config.toml
hidden_size = 256
vocab_size = 8192
norm_place = "pre"
positions = "learned"
init_std_up = 0.025
schedule = "wsd"
doc_mask = true
MLP neurons of a small language model. Each row is named by its layer, matrix (up: input weights) and neuron, and shows model dimensions 48-239. Each number is 128 + 32 x the weight over its row's rms, rounded and kept within 0 to 255. Numbers have three digits each.
After each neuron's rows, "fires after" lists the tokens most often just before its 100 highest values on Wikipedia text that the model never trained on.

L11.up428:208103193175177167156164129136126081123129124147122151142133100137150111123132160152105148095149129138090112090119131096080082127156180199095100120136138090156132177089110124139097098157101131144181151122145094133131145097070078094161144138125127143087135086170119115072162097138149142117067140112097134118149090094092152170168138107078184082093077130098102069129156102125096117161161161138098145072131162092104142122135134114187126135124145059107162126110094103133111100138169166108163128110120152150096164125163092147173133155127159138176127085115120151076071166231159079180
fires after: ".", "=="

L10.up800:152119112128156095134099093137150105132088112129082135164155161112173134085157136134156147171100162123129164148146175143102161116158107124180071171133089142192112148173100144091104165140098139092154116087081134113105121106167135137083085115063127130075142118143075133119099169179188100182095142157151159120131110129086153103121124133194049099152141132116121142085137195148141173137118188171162124126169151139149169145134163119066137134084168047131124110108117177076142114099115169095113149085171152148127073084103112089141092147124129096173153042146084144098127108100114156149
fires after: " |", "\n", " ", "0", "7"

L13.up857:073077116126163130176149077168100100195114112124073150157116095130105141145138113105173096053168123096110173111103196162162147114154173156077085187217161178147109141106140174105148173170140137132117116132098157151124106060146142126125119156108104122123146115163119158142123110202159113086139122132102080093106151189133096125113099124159095125141118150165083094136114119053159151124118119191153070134161141149087140117084192096161109116198143124171094089123090093119141117097172124126105089133117090082127104050121061095157088209082159151103135127146124130105127124072148147107
fires after: "\n", "7", "2", "1"

L15.up439:204120166101067133084154104093158151113141088151134145109154132117105121115176134186140168103145123169143075141132144109122154142135099169091104083115122163064108114148107148085138119171179132059087147143087103125182108125177143105169166097138165167051173073134122102108096164122100124075093148138129127185102078119092186149127174118133061137108132146159141134151166100153136120168154102093124083179151159141107160197130121129122111154118125176097207109168156162132138125144120101100158075167132163131164147158145061134138111132128158097183068162140154148111120099088072115164
fires after: " |", "1", "2", " ", "3"

L13.up535:024142096127153049117145170127077127157101143119071152138062150150059128083117141136123123112141143106164139138159092104143127096122144127109138089183169106162111090166059160065104130122083117125137100115145095161158197107119134117174199179089126128122112125095112134182099125180115154159095105122104204132083179133121121181133074195146082114187109085194096132139147141090145161153123136178117151069124099130082079136132100126093128138144126156140145139156153155144135155138174117116135101206166122080145071141132065158161121094163125166122147128142111171116165103077137110063
fires after: " ", "1", "2", ","

L15.up334:128109146132141113168125160116074175135089097131092128140116175110131159135131104145142110099186141167129125111132158142067141129163082145124098144151060071120103122110064140091132179153150129122075117104172098105148145114148138138101108074152105142136151131140086171174055199090171166133116146098093127170060102143105142101096125172132015167163116145199137133161137132081172089111119132090114134132186141160124118164137131127089099149126185082109178165109112156096096100117085177130087119184107125099162119098173108133191121124149149016123065101128135143158102123155138132150
fires after: " |", " ", ";", "5", " /"

L14.up447:096145112152182161132095135105126131151138126127135148066091116108123145125147093177123139095132154143132118103121109149122167116110139103108145140126090092153092163135096173084168227144112113143076159167165142156072114095157110110197138149167113131154095133136092123099099106154140118164127135107096151120151104173086105114103124173124132182103059156067101149178141117086143207132116208167105121140116143160035116146164158078103132090143151190158160101132139139125162154125165215151128164115077111128105169081175012068159138106132120174135110195138085173109109083098156095103
fires after: "0", "1", "2"

L10.up436:093141190114185147149072180034146124167084108134150141113103116151108157211072146127128150112144101156022173126164118153127105106109098169154152121107134106084174155137075167099153128226121178092081122161124117129161131094116087121109131164124115106085108081131126149143092141130140073164144132131147065106108140144096164133096130206090131112131076105109128147139088102147193138122137183144168111131130133107108106126148139075164092108165098145117084131166170185052100176117130094175104053146078156144112177124143135137162104132182137118122162160115189153154100154162148126156
fires after: ".", "1", "\n", "0", " (", "2"

L13.up51:153167151124123107123142060102064134197151067141130149161154122152125141116146113155105169118173161137157116119207132117096144091167116117108131118146163126167130115071131160149082123164086122133130134182134117066142098115021116103124177062167107152147129127143185099103163161039110118168139138128142092126175134089092128151160091142180126124087095155136150153183117105132144113127107104171145171055165161160122128094092154047107159131155139095103095124173101124152087136122170138148158081167122141103145161109104154099131174222106097102107090180078111136149063150137155147095
fires after: ".", " and", " ", " a", " the"

L14.up531:121166117142137168120130086137137140141136134123125156118090134111140109124174162161087095156074115051150136097170118167148106076069150165123119172137145127136137184158147159069142155133140143125121129181143120106092197128090179053144156137155133080138232158144101154145181138087129138150131112087123182167121073186141120142067120172132165094085132123142099171090107184107170160082124132143118091103074122152148125157131129151116187146101146106067139133124126156085080185129196086132182108110105114058117117105138143066096117146180135163144139149110106129172118120058147157058
fires after: " ", "2", "im", "–"

L14.up470:126131161180187156089118153099075165103093128102107096091142117145183136132135115141098168095134166135127125147137180144121125174130150122119138097181153144138150077103158090061170125154130065170145107137136148106184097107165096076210135141117174127172110090113137119164086125092173121149143173104171129178107078142116100132122098124111062138112064111094096080106096118127191138026124134128156126182136109208156166124061143135127114185112152094128208112137132156086130175115107134115123101129161107113176126107119131098208113118113135118108156097139157093055121147107144137103
fires after: " |", " "

L10.up33:221101104178196129163129163125169125129113109154127126103190099038112109199172177115135091129052158121113189090169142117102197118149130129096131099126101141112088162124123117157147140157127138169145093088136148110124105138055063090117119064109141162143139090127074104133116203145135124100096124135120200105111092092162145103125111142162135092149112101139107080182137160180120166117132180131158116133210075079161143174138132137170169101083166143128086196092102099114103127066129112116142142144122105143127090062081155148160024140089078148130048117125127180117077125133142115139
fires after: ".", ".\"", " |"

L2.up458:135114163168128105155132116105087127123118127159158080161076157114134126112119122129101135155147051160148098101117111136139123122126140112108156159120101092143196132154134210160124073129138141161165101123153103120069144120123124058133190131130104161056126135135128102138138110116037117146137117084121160113131162151153126116120107120161141162089114179087141103169116198146158130106134114150106083100153107164081124099179129095125119162123198131148101198089110175135115057203086117106160149144143105107158139182088163139153170185120153095177147074117153174144080085173110103134
fires after: ".", ".\"", "\n", "th", " third"